Weights of a small GPT-style language model, trained from scratch on English Wikipedia: 5 heads of 128, 6933 steps.
MLP neurons of a small language model. Each row is named by its layer, matrix (up: input weights) and neuron, and shows model dimensions 384-575. Each number is 128 + 24 x the weight over its row's rms, rounded and kept within 0 to 255. Numbers have three digits each.
After each neuron's rows, "fires in" lists the words (lower case) most often at its 100 highest values on Wikipedia text that the model never trained on.

L5.up52:132106112127148155143161098129101140144135117155150142164152122084140087148153146133158116094109165118114118140163140112162128124141064148115147198103146126177141093090143178137159094162145119108137123141157105126134091155126105194100140123124121096119155128195135082122138108174095161095150163132140107134123180085110110128088156082123098131115135105134096144112084140143130121124092185104127209100109096139134080121159156059146116148165129119070106130130132097156153120117163143154135125154098141160107118135102128142142137135104118130132122158118158120121144101119124147145
fires in: "in", "ottawa", "as", "into"

L4.up879:088106096105144121146138141145154156098076118086119126101094144129142117140152122126138124125113114093137142136079108129128165153141089134142084133169119092134111083131107112129165130125103113120127126105125090138095158101124158147101149151129104147140116154135121147090116162118115131150166104162128108143152119116128124119155115120127101127139126133119145166095104147139144109124127114151096138109087159087124148107174137130140155063128145106151100132161153137140124124105124129090094144109110159109081146124131100139138144125101107119141123068133135171117122083143128112156
fires in: "at", "for", "to", "from", "bought"

L9.up202:102128144108139109148090118166128101109129095123094135161138137103126160089145118079093114130136100122133128137111119111150145106136073113121111126126127114135118144136124119137085114105147124160108094108135152139104098124117148118158138104116092152161090121153163114151129170126141130185169134111161091116123106096121087155160123103123110136090121084157101120144099125153089106126168095153097176111100148164090127143138158123154136145119149141115123147161118111142132126144126122090192149133138127125122150152126123116162147122158148103114160116121132128115131177092134085143
fires in: "an", "first"

L8.up578:136117117112114173071129143068123135092127119157115056120104154088137105113120120119126114105150072153167122106110127143074107154098105093145144148137115112178176120133134179127129157111169105132157092125114121154145167121120140103140147088136154102135147146109131060151172140113142106130097110113161124113138137101087120122185119153162097117126120180126116132094124165131116124132142147126143137131096146134128129119146150126117132101141132110112113125120142131121145112150105127133131138106124171135094109114062103121157130119105133139150135108146126120117103135122143158098
fires in: "for", "in", "the", "on", "during"

L8.up129:131098128156122152139102171102132135099130123167165107144154136076149070105106147165137116099156115137126141114162147152110152136085142057109146146154091140169163100176082134153118139126112129124144156110120132135140084187134130181133153111166110079118143142102171125125140162120147148152114138148146151146141142113157125122078074144127160104129133090085125130133136116151125154129127100132160188103157130107123148114120159121169079157142169133091112144124126092129096089095157109135120125125163106149118112109148098137109154114081125140135176125135144136144130086143123139140
fires in: "a", "as", "like"

L9.up1053:096080117117085123178175150125153136163159088146141125152143109118087091161070132168127145109119088097159120156113170101107133168117107114114152120129076147150100142146132094166123125144120150153157146126108077155102131141150096122147129117149092115160162078133146094179148150115097142180190119135105122109172147121151111165142124122141127110103133099106141103134168128158092116132128133158098142115096104088116152096128156159155162098107122143155118120111126148106149096107081111139158131135111159145172155128138138121170185116126129123198168112114102122146157132120139144140
fires in: "a", "to"

L8.up631:097116106130201131113109162144120139114127148101122173167115186145122200153127103155101122136104121105153145112145114159122117130126144154126123117113125072144138141067111127124146112104164088146154100101090096143133103140105115090179134152145098112127133137151147127132110108133130152155136106128138142118165119128100068095123139155119135115071148169099110152143146127155129116128119110113126118112147135118133133115130159122103148107119100154122125161171107119111123130116115119146113111146118128141151141140162066170115103144124155072130111143135115162130090138111164126130
fires in: "an"

L9.up176:138134106159089156108113103126094126129146149142120157144150173059079142177120122143160134161110150092123125110093109171114108140146132113139101142103119108129126109107129124113138133127152127137133112116134121106149130112082129085135120094122130127085113100112132158124141136135150154083139110130118129128123108110158069134157131156133124150118137140147097051104159148154139106110105138084105137147097130091113142125129106092186099166116133155122171113157151153126087161174135123104154175106121101172111110115136164089138116167098108145107103097125162143071131158150115150139
fires in: "an", "al", "were", "van", "was", "are"

L9.up447:149122106105150089144113152157121157139145170104128133104116178103073149073129129140123092147104077109164128124114080147103122117162124148106155126161126142094092145107079112110122102126162130149131108116113111135106167119146136164153166064169130135101155130117114104116133107114118120125117148144129118143128146122148083161110056095125157099153090076146081124127157136124094095103153102145118096127118102114105117091156131148135141111119172137124132133156105115154153120143133085143088166095164154143127177111096119125098116104124100141159123159161132122133094155156186100115
fires in: "an", "soprano"

L10.up351:141115138129084143161081150139130154159172122129141162148125149111150153143095127067161144150119140190129140106127139103105118115135075112129118129133101093128131143153121126167132119090130087146149107182088079139132108133133126137128170073119072084139117118135104075118094118104097188149112111120134110130141145115114082112131118115146181111142140111157125134150148113110103120148148121131097094163132194121126157101147134118161151097102134113139115190122101123121141140156157091167143094108126169177133099116132143155115111168094105145152142160149143102119100106095134121108
fires in: "an"

L9.up300:073119098131161130133113136101125151127152144161104147159126121158114107102127118121133145137148124122124121114113127101144125135085083081144109131147106178153121116151144139127100113092134150087140163169118124077138117134125131137153145118173121153099129146156077155115123071106149147110163134115150138117117131113122131124136138157117111133088128181144139121163114116135136152121125129081117111097132120140151183133154105137124105116113128160150148111148141115170116153170155126138089113099167102127135131166114104080103154134113099164097108133094111135109135088124132079127
fires in: "his", "s", "the", "an"

L8.up916:142162151154129130140149124147154132159100149131144150137158124125130180117154126142152107165135118103155097113136112148116130126099088131112152105140131135164099107150093102154143098134156115093057092158104077140142128151137128128109089139111110089138151118090112171179121107131155118096165136111185067106122127104159076144134137157107102125128158096097166063119125134109120161118146128157129069087111089102143100113111124119140100106079138170132136103123148118141103165136127117130118111151181141115111173088123095090139138165108106119117147145152172115112140127132152140082
fires in: "an"

L8.up807:146090100129113137151159163169108172124107135123064161086109114116092146093125144120129125140119134103134132144134123139123104138141156133177169116112184123174119097153106111137165122124127164149171155093092124095112104112127110123106125152116162122121138202136097100086132126151119094139124111105117129180133126115146115159120161126144115108121152143090153115117149142178132105113110141120088085158087147134118119124133128176099083084174115088153154134115140139095127136137088147116123123153139141140138150183110082131103085098160126087120134151115125102124121114102157114147
fires in: "the", "same", "a", "this", "t", "no"

L4.up1025:113099125123145159134157138157102104162131144179114168155090139122124127114148141145114146099126097124104179118153112148119130145118142146161148116079158115158145110148110137105156154131150147134141142113091113143147145145104100125126137091135103148139139113129130090134110135107133109113110174111151099149173115139097127097079151165102098090061085096135117130156126117132175097110104130110103154137174138160094142116128136152125128091130128142124152118114118118100112110123144105175141138118093143153134110123152162129102122105138164097168141153095132071104075122103173182173
fires in: "to", "eventually", "murdoch"

L4.up612:128144144104139142142135104110128116085125129153091127143111103145115122158129181097114162119115163079170166082094131156104168103109103130130140135110092108135156140139100115115111138081131134069136150123162136133107157154116066150148153116140100112085133145132093132110117137124107125123132137122137124118150122166148106117111149121162088152178124129139096119140100111137149104185137124116146135105115131126093125124155111128118129116134093078147147134174171148134124153119105110117157137110121092157120119126161130086121081134105118108105168149129102132127144114134107132145
fires in: "in", "from", "camp"

L9.up215:120169142122101142115152154120127167106113142132083124123107131130090130131168117107133119147136116134145134131147115164146136127144111147161122163157095150131185104148109149108131155136140126094147171103117131152092130137117103099147151071106110168135161102116153128135106080158135180148108089110126132153113124090115197120105081125127147140126106110090113157143131128120083142111109093117093150104127129135126119137141144164128103105147126099121152069138136136125149096145149117127122138138133170074171160160120137200129105081146114126176117134099136117080153102133127151141
fires in: "the", "which", "this", "to"

L8.up629:101118134109166122107121146117146148128119137140060114117130131110146147111139139096158128138144103145165100103160093125082161138120132144137125154105123128116127081069152178154146095098113147102138161136097130137110099096123117086135094117161134142105133096141115105163147118125144094154112134147159129171146104102127149119093140124082129118123153123121120092146122100124112095154171133095125112145084113127145114119152129110128138154164159097130087120128095109105136136170171121176130125148118103139111149127113137152107144061140124119120073111165142143156153160147115150122
fires in: "the", "american"

L8.up979:122122119144127104122108107101126127093097077130099124150114161089128084137161160140163117121139167127176110095162095172107136137115113127107162105113083152116079127124137093118100110123153154118147083072144109151134157130133102159167101119125098121070127134113151151102105109115153175117171120134142092094130142169126113152112128142123119139104110116166129120136134078110143170116116107109108164121163134131119132102122150087150143117136163116127110142187130105153157147135106159184148170120135123150134120132079120123189121110100101152110176136164126117145166130179138144127
fires in: "the", "as", "of", "most"

L9.up142:106112146109169161136144109141152124137162112131120163149162108142108140136185111137128166120126138141149143090141143141127158130126149140087146100107114041140116142124128152143134117128153146147117139142106081173104143102135095141149160160161120111148133121133174129131125112140136116146114137139123111123135114149161115170087108136149166143105105134111154120100142125110128132135133110130105141102140140124093102105114108115152117139145142149108158124152131071154155180118120099131140117141128130137151134126137104134133179144151104141119133131121151101103108150132127137120
fires in: "an"

L9.up288:119104132158162119118116132088091134107125125174123108151135123143141150066128160116133137103123152179146122125133128125135119125148111101089154119157127182136115121164118078096160148139111133094113140111114108160103139167100134168120149106134174111129121099113126128092074097143104157134158103108115144140111142128151130129102113123134118121105130097108141139163169121106112077121115136158161126087138159131138142126123150114123133098117147141125104120146079168086181142164141134090115168138180099138095112163184128109146138123128153098170159110159144122129132150076075127111
fires in: "for", "until", "after", "during", "a"

L8.up652:155133151137109130103150103106110119134137130148136126104119120148127157148123146152096124158148144127104159142200176129096151067140129094146135150115136116140139109169120129100072134142144111102104170188134129159135138099094103158113079148167105130114121112117154116102158109107114128095114158110118149134096117060146125088120108130160164156134157142105092088076162154147119128141125133120149144103145147203067116121134118122158090137100100147147098128140144129143121155143103129130164166127137066133100136120121138153104111130104151082151085111167166109071129103125143145137
fires in: "and", "of", "the", "while"

L5.up1098:087132144077135108150111078156163123117161168109127107158157146108114145107130141177110080100144116112136125108123125114127090101120095163159111105122154173114137136099157088097150131171104122126117133088096137149111135127107115112149145109153110121144105136131153134139158118129136102114139167083083141068136137138182117105135117147170104102088153090120110169138148096147138123099079139169084141172124129095126102089129140182140100107154143126104128114112126157127166138104132121115152114136115099157089155127142123146145151118183126116116173111128135142139097150150146155096
fires in: "to", "i", "didn"

L10.up889:152143166127127107111128149103101070119132101110128132145104141145177168178145137117109150112136140134110130127130132146101142119127102132138145114137124088137126122095135125180130089100094121157141080129103134112085117092125150088141092097094126116077133126123100154159149149116117148111079101113140106170139063105140150115123136118131125168109162117145159157135174112114116132126153095149123140143109133138090164123078079133157146124156110109160113142115206153110158099154133148137121141108143153118150149101109128146177174089117123127110120116147097128139153134104085137122
fires in: "was", "were", "not", "re", "being"

L5.up1049:096170102116146118135170133103144078126121138107143127138123128147102088141129103137118151123129125145114168134104115142098097143124117104140150139127110096173161091141100092107143146118135102106134136140123152095113126169136146114107161157105173132112138145107114149131128118132124108134123168131130148123156134133144122146148104075151141119140185148150127129128116153148207119143082144082130123130089105120151142128134130157146152194138118126144121109138124113100125140130166108155104155103172151144115124128178130137143094127101144139148153067121159135148140163151126130122
fires in: "the", "s", "of", "a", "their", "her"

L5.up188:089146122103141179112158104130172124155139138087125161116109150137127099141140133128121107175161137087130117146145130128139143158140114146113145144114088097165132128120138144154119142124139100145115092134152130112135117146124111174195129122132172122142103119146129126170201156141074124127116081153109079135162131160127153158142123118143118115127168158127154150118089152131167148151152113158133151114108138120118143101101173128096126111139148137152140141107151125117121157141104057108125144119095149154163150114151127120071116094139142104145126149130132110127142133094159114133
fires in: "that", "the", "a", "an", "this"

L4.up1063:106139106127144106071144120161080150143142165107127120144104126112140142102172134078149072079122108130113118158065089125150105136085087104084142158129135111132140139127122065090133136122157147116160079112147123129155141148152102134104099129127132124153161108111096152109117113147117155109124153155119126111107155110048141116098112146168087157103150144079104141157163153145113089103160088116114098120114168150124119112128136125181140105145122103133137132128142132184134134085143120120085098101158136090106104164172118142132135170122188134117158139149137129101106134159151109160
fires in: "to", "can", "of", "contained", "canvas"

L8.up35:096104098063101135143147125135104161158131181131116106091175120152114139166096161119160138156142125136080120123092079104133133137104093161125088116142139108107099133142170091127107111141147126157126136118139137132159131120104139115120163168131174091092120115109182109120172114074134159118105145128117144149121133117100099129161110118160146110123128145104106129155160135134127119152106110128142137121175117107097147122152112130142098167128121125133149114115116156158142141087084076140109157124174086141096129133153137129120106135095168175117097144107092108113112160109116119186
fires in: "of", "from", "southern", "on"

L10.up475:093196104108110153131121153100145117194144148155108122128136103125083164140099115157114122159105123138144139143125118097170106143153117160142135106146183098113159117178123136131138152156104125094119093137143171159082154055104103132108114150094107134145145126105085138143122134154120203123134110125099098104093120101111121114107086158106142112087148144138168122131136142119133085152131112127149163156112126131105136147145107138164119119168153112121141120124114137125128168092120130128098108144161155150139108098122083096069133168117113149154146090097129087113176137149159089097
fires in: "would", "can", "to", "also", "s", "could"

L4.up527:097122154078081118109132100095118132145130113149137092142118117101111192143151148107167105105142072117192082097158115149107127146123100158137144135106140080152106168123115141142137129105118207142106179139106132125120163142101084167139147111110111174111123160142115107151106110191146154148150133099113126185151137120181113122161123125116133106117108134098135118125121081142110134141142092119135098139148117176151139126143105149121127168155080141119092125124081153093126141121117125107155174135098110052074055144166124116108125132165119108099150134133099171122139178113125112132
fires in: "that", "adventure", "lead", "lieutenant", "baby"

L4.up3:136193109169093151159094101122142140119123139136134133100153137151118106140126131087172114134110125124122189093122119131136077099148130124143100104135145157142124147133126128117127134140147120125136115140134132088076141150147183106148132136160135130076129198140133151115098119131160121098155142153154107123116176120126085120130103142089173113131092159138149140109128128130102127121131136132132108106135179105125165111155123119079170111171135132099147110166143156101144110102139162125094131151131084156109112128094126184146122119145128163140158128122117155124132141143119121081
fires in: "with", "such", "at", "a"

L10.up903:130130125128134135143144145129161064118121155111090127119076120153124135133208133088150146109132193113130108097108132093144142118114085118169106131094152111136110112125076122113141105110167170141122086154154115127124136094110094177146114153128110129102093113128135169106162110128122113113148106157152103125143109121126148117136131101125104124144121141130133162160122123152124119097098138138147157139125144134163138121110090159115094141113140104154098124150130132134131092121097126128131133090173138105123130126168130112135086125132161129157125212118107115078159101118112122136
fires in: "to", "from", "early", "in"

L8.up1190:143148115120147115150164089139155103111102139133108121148121123149161076118180144116117139168166106114152112157168127098167208146142110142146133144164107136119139138120143102125136077115179153101151172150096109165159095097130119065149159098125135154131109124130111129149099134137092154119156104124089175107126163113121123098161112121128138165136110098147159132165124147148128182098111126137119071110086118068108148118138129130136120161152133116131170153120146144148140163106097140130155086163105165184121080116147160145121144102108120087127158121106152136159151150147126141136
fires in: "became", "a", "united", "as"

L8.up208:137177116130116140122138135180142069148122131122115098078130118138061126153161135112131127130119177156114140159079113135140147098112114152153124093105129143088126118118150101132097116090108102120145099096122089163095118136117113116169179114133092107154084162083171147138138109145171151146143132159114145118144093100105130105136119129147138075149148132167084134136117111138097102128134112155117134165126151126128136096119156150155103143115101093135164151125147149120171114085134129099129148131161153111120155151120121104123126116135164142171118113143104155152152107146109112165
fires in: "to", "would", "not", "could", "might", "t"

L5.up36:112069131147072082135143142161126148104130134081107123107091089125160123154108131168105109170112100121141078135121145132115117147120127157124168134111113126128053125160128145152144152124131153154107134145129158125133128131127065079147144104116135124090096121100115163149122066132161125102179113141128171086150166105090109101132144117179089121147115128096135125144090126145122153113126118128134123161102140106119151114129166115146121135092132077132128159112123138154151122057171113157161131110111111154101125124149143152125146119133126111120140154126130137151136136098134110143
fires in: "had", "to", "as", "s", "ve"

L3.up516:080153153167082137113136148147122159159119151109114128112084128147081123158136130118120123121115165105144105116117115131137116135099102174134106164136125137129121138160103128110131096084137153101158132146136126128130135128135089109134149103136133123102102105192159130110126153100143142116130144125122097083138129114093082106082125143146097138118057136144138141160165125146152093119118088164122093156094099149154143174123127168140151117122092103133136084119106156143131119112112111118117142084160110134105125108130132136142129125173107110099064117101148145128138110133097147081
fires in: "to", "in", "with", "and", "on", "for"

L9.up604:115149124101124179154146109086096185101130110150128131119130111126115119097144133106127127146124102113145130077164144128125163159133152144149148153111126156111152158152114117165141111135122149094138127166134127109112144134138143134119128127125131108125151138143067133074110144135065154169166154143115110112135082086115111130095117091118097146139121174133144134113097104107137131119125130114179111102101096066092131101138125065138097141163139131140142113150148123129111105108125167146129126162155114108125112116123129108125160111131097097129100164125156148116144136124104119150
fires in: "a", "s", "more"

L4.up162:114114160122168105133150099146144131186138113153134165126183172132133117154162134131147105128114137131142148122125123141132107099132146150110125116124133136115110153124189112129177096129144111136129115138101146128105169126132077145117179133105148130141167091103146150104111150139083134152148107127148105062143126173118101124146164195137118103145162134153140113130112072161120125151147104153154132106130099104136104089141125070147136105113138143123181082136109120085167152117107091143125147102128113159104114137191125124116107099108163098080161106121133152125116155156141124146
fires in: "first", "only", "a", "most", "best", "finest"

L8.up84:140156096181089181161118110174128150135115138118134118158113180149098114130161142104175154089135128142131097137138083138149166137165150142137149128146111135151134103145103098109158138143108114101100096157106147143115143131107156143105140143140098130091111117100127121150117124168149122141099134102136168101131126143127104122155151151124136089138106156149131154134156067132165186094155148114138169068104137143091152140104132126093138115157146068157099154147129177141201158125086091062127182120143122139097103149143139141080104122127086136125076136117076126083132113130153117093
fires in: "to", "that", "with", "for"

L4.up44:118113107100089132109133112145118122165127114120106092120152090091108112142110134142138155092098121102104133136146122150080117149154110145139116089117111105147129085092142103086137116152146101110120125095156112136136130156132142129141119095119145115154129077144134148113111101080148102108122153116095140139118128159071116135116128127113184120116153135133114146088099192104149144161139143121151136155145100142119198139131119137136178084156098114123198148129145158127176138092074103141148123117102159094103108115111115118117153152165150100131146098119102132122141148114166117163
fires in: "to", "would", "might", "agnitraya"

L4.up77:102132107139136171155111126076154157166120105125160148142146178127124144157130114138133102140155167164130108141126116120118126143096124156144110116132139087121149138120120132134121150150165107087096138153153109148099128145117137185111155140108161100104104113111119120144107121119165107097127123096122172132160098118140133099115115118141109120105159095091162126087173155123126118147144123161131127095150128169124070115152128123138116127132134127106143097159150110138155166096111130116128173133148144149108141089099093125136143138086133091089092109098085172094110192099119098142
fires in: "on", "a", "as", "in", "to"

L10.up1099:169095124081113099113103165133181122150160146116121074111154100128125121159137162136123110120118081102153137139105135095094112147151140121076096135104148106150169146131099122156154130148099127094106119112112132169121137093092131135125127126102143131155123143098142108074162185109137140143127126143130105119116140124092138085177126103162093056126136159101119080129130124121130099118108149170120137108127123090133121143151132151139127115119108104178144140111110161123136127111113123096149132131099138134119141112116087127087155126076149092121141132135171122111075102157189129140
fires in: "a"

L9.up590:108130112152129124125114135102077103129129142146117136143112080161068102146106124130121136088177131149139117175119131146175155132125142124137174127119170135136143164130165129127157031137074120143164143132166149159148106115139129162148137122126126110128103129129100089126103129158120163053163158148131146151090119082098122100146129164122136124149116132133112112121168136146124161157133138138098131186110172146153135134103165146138128123157135105136167116137120129136150154143074108136110115128165127105114153150118128152099118149150143116146120171143110097104122140163139155117
fires in: "to", "who"

L4.up328:159150172173111119152105115154123156112130075121080118145116124111127172184166093139161146096136149136125116115130122082152112132145159150118182133124185090144134114100157110127126099126111087112137102128182131165119126140149087117164115112122178142116112126125142124126164109087129145121126119116137150135105132145153117121139085133151109042113067106158131139121083103153130110159085117173081158159134116170106124106097163134140173124128125167123107095137109111130133161121148103108146131134105116135131102155141115158183085105137134101138163106165122088112141129132159115104
fires in: "they", "to", "she", "also", "specifically", "who"

L8.up729:114136104146116164105097173145174120168166097079122135131141143081119128165140115192140106114141156154112124153138093108108103114122117128149087124149102124093143147119121095107119101150114101129137140103150127143105130125097085098116110078126125120155130101103135141171141159123112145082183148153123145135135098107117102159159136085127124139136166117145088123142117134126123168103136098131133115142100081148147137136097116124132125104139114090129135137180159118098099103115090113114115165093186101127127161101159111121104133133103149160126141111142111143151086166118135178160
fires in: "was", "is", "the", "also", "were"

L3.up918:086113101140090142097106142151127132147078121078137150169124162114116135094092116162111085154110134151132116150130116150107144135091132122135165134135119176117149095132131113117126158119117150120099155149139166082146147123119128138142096127123121136122144117105135121102162109128106112141149129108096145131117110130149127099128145127137109173070132149131135164154163138149116122100106128164167153127138105083115134091151153149104098116114143122148147160137158185162141133107096150135151137142154178140133159191109133129148140117139165130167113159154129098124166100171113140141
fires in: "of", "and", "few", "small", "many"

L4.up632:151141127098112162161129165140139139139158149149114109149127099160109132107110127135116142166135119182145108070102096120142157138107156134155150157112128135101097130142125167118134104110122081152097154140122140171096090115114123134141121125124114124088140150094121114131153096120140123121142124103158180110118129144125110148115114126146156110097114161116151114184146120112078106128114108135088122164090132114099144115098113097148123167154138114161130124118108130146142141112139180130131137153126126109109114117128127167125122156132108151044090129124115135143143120135193180110
fires in: "the", "and", "s", "a", "two"

L9.up40:103142127132143116145154093141090094167119155191099128127145140142101161148144123135134116102154167167123092127101117140096164118121108114138101108114107155139117106117135126096160103133162135145130109114115130106111143126144101125122112094121126136062147138143148116112138126139131099135157104136127112144113126146122128098085126110117127101114115110084104158183169136116121176104185119116126135153099152158143167133093093122136130130132104108139085155161154125130131122108117132131159117087159087133129100104127165143122134153149165121129139144087089158144143155123104166111
fires in: "to", "that", "decided", "trying", "as"

L3.up830:131125128134110141141133139157142126148143140098141118131153101093117088149094100166142096108118153141165128150132144143116138179108130120126145155144132080151144096122125126088155120130144104120123108125138146140129133184117126116105129139170132129135132083152102123123107143153156161114142110151105162116145138125121143148138129155149111096154147123087166147148166146132107163117086104102116155139129135124131124093132151132109162155137087134118128085110156160153171148112117090107173112122142115127123167157118134137135110154112161142082160140127116094115118097091157120161
fires in: "a", "two", "those", "player", "some", "four"

L5.up847:106139126126128121182084131127111097106109148156057126114106122097124125130117126148146144076163099072131153151102073114107102177171126134146123109157164168184133135078163113157140131125138130069120113132080142166150145145118117139159111095131089128136108123149146101110119138119142124172156182124135126091141096124128119094143124090127136112092080076141131126140142116158140127173114131151111187149164176124121145141122147125128151104164118110138173143108111096127154121129124121108108143112129139148104104114172114193087106087162113120172147088098104110123164145122135145155
fires in: "to", "would"

L8.up876:139152126110086139110096134131129124107114110128103106117152153109178111123112135102180118123137137118096102136147113117082102149135123118158063185126125152098092175131162113106119130128132085135109082169158144064124077135078108136141114080110102090142116097129158096106123102135077100167126110106149170184102120170080124161153156145145152134129143105123106098130144163121119145161084105102147137111142091124161145127109100156174106117151108079128107148117138136125136144141111121132140096125130111095077104120114110127132134133154160126128086105176140116140124136094138116136
fires in: "the", "for", "his", "of", "s", "and"

L5.up1174:134123130132165101138124133123129159148154115114108163154112119131118128136114113160154130134126167134110108132161176113152116117155135150131187136102097068129113131116113120130077081141145108117121127172146118138125146115071130107134137161087144094134097114118141113133118130099133132139127143124167130109186130160137092132138128179093115115125140138118154082146104056145165096101149170146117115120078139112074186100139139121154112138164109122122120151142146107103158134083160153136159113126147175156153112140157115173127112135089134118113172114158149172155131136107102109114
fires in: "was", "is", "m", "while", "s"

L9.up547:146142101145121101126102089145126136110147108137128089139153128126101178095160113120162106169145153139157161128110176128154155104123100096107151157144113112113091135163123069156120139161166100092110141153104106141104082106115074125114161167133099136133128112143147116129143079109146137148144112095137175084103137141112107080128114147151124126106141143149127116132127132125125131170131104127114111152125157138123133125136138124117141117110131107134116119148120105136153140124086113134115091131170092095147144167135111095118170157083106148155147144116129127113093111112111145156
fires in: "an"

L4.up902:109143091107115117136129120110171136168130191137122119097144140124124178126075137115156151099103129106133142126108100080148108137118109135072133115103154086124137127124075100140081131137167073126139104120139160079132137120142126120134130113091111162156136108151171135150163118120128099125149179134158113153091157101103112101128117136126132101076103141125125133118127154171160132111121126137146136116139111181108144132149144092130104118166117094109186162111136117093131130153122163137111166184146096138128111140127145105112151140134127134101119159152136150147124139140145199109
fires in: "of", "a", "an"

L3.up1222:152118179194134123098120134147111132145143128173149106144088120122123135093116171161134103141157131136112155098168118111143118132111120166124101158115126125120122103155118115097099128132120105166151143155149117134104159119124115141156147121139121116084135108143133127156128057172123099105103126120117164173145099131115194096093098092056123096077155123122147126150120130106113105111107146127098156125144098145135121142129118109106124110094097155109089116100102140145109147117131137157099119110207131108147086099131154155111112127169119100139089124114130143164127108143167094120
fires in: "and", "or"

L8.up533:163136148147087152114107163162138091128105139148090120128122134163142140108156083108167190146149178131139117114124159102114135103128102140135130151119086104079121109131122117122101126137107112120119088113123126128069172120058129107151103138114153116137138161151085120123117170075134148148137103126079130133151160145153151117146089126122119114116183125130108110136102110133104147135155077125110138091127101151131138102109171119118114162105101148164128086146093126135168158123163131111141164111155149128126079136125152093150118135147070134137133140130089150138149134102120132147
fires in: "the", "was", "but"

L8.up907:133124109081175133153134113096144112116114125150133091157104109122107121104146174079151104150112099169106096106122156157159153100159122144142068140169100162103118074140141128152126072076150107125139124119105128100149123144131086136127147106146119132129147121150120126090145107160193122104154139135155128135111125135145096093135117127147142127147146141158082146148109105114140164112096120148103128184111136130089136119130150107128143164126143110083135093128144133153113143114108129130182064124119134115077127142088110126134104140096112141140125088150125120095172156155120097150
fires in: "the", "about", "in", "idaho"

L8.up143:124156140140156108127128123154142106143135123139156132134143099182131089150145135141145131125139128158115135099118122130163135092119120121146112133114146142119139127131125120122133068114086125140107163137128123155132150130176110141053122159143157128137117117136118072167096176092105182096120162141123150119140119156093146137146104137100083106124150141114143117099175142130128159149191134093095175125120126099141168119092126124133094132139122130141172120124121146140086162139125109094125114119127109121114099123168125110116111153115135173128111074110140091099151132082140169147
fires in: "on", "by", "a", "from", "in"

L10.up233:126135136106151145111109134153178117114110139163130152145187181158127157132130136111129129130122138122141121146136121123131130140117158143140116144097124082115115156103103132156097119145122139124179102153146100162090110144097112129125128105106119149144138116141103167160089181092132148142104133072101155105116125149137129145128116095133140129070126101147101168145158127155124114141142138104076096093119119069124124109128108126126114111097141140140145134186161140119146145103142137176110107154154143180156146132145106100147142133088148137131110150115136109106104136142177135109
fires in: "an"

L9.up640:124142120127088154135136121121128092167136133119155117176141124150128093147108174134131132120118198135107081135136104156084177128167082130063159137133158136112105143146107105101150119115107130150115123182143150140102143146133139109131140153129121112088119109135146133164114104129182106162104129124150152136085147109101127154116091138168124116110118137096179136165123117111147102097143112117117127108145117105111164181076167125178143151155155154138146129180093113143139113130146114109198124136152135109100148154133103148125153141111100087119166167139081146132110108138101068177
fires in: "a"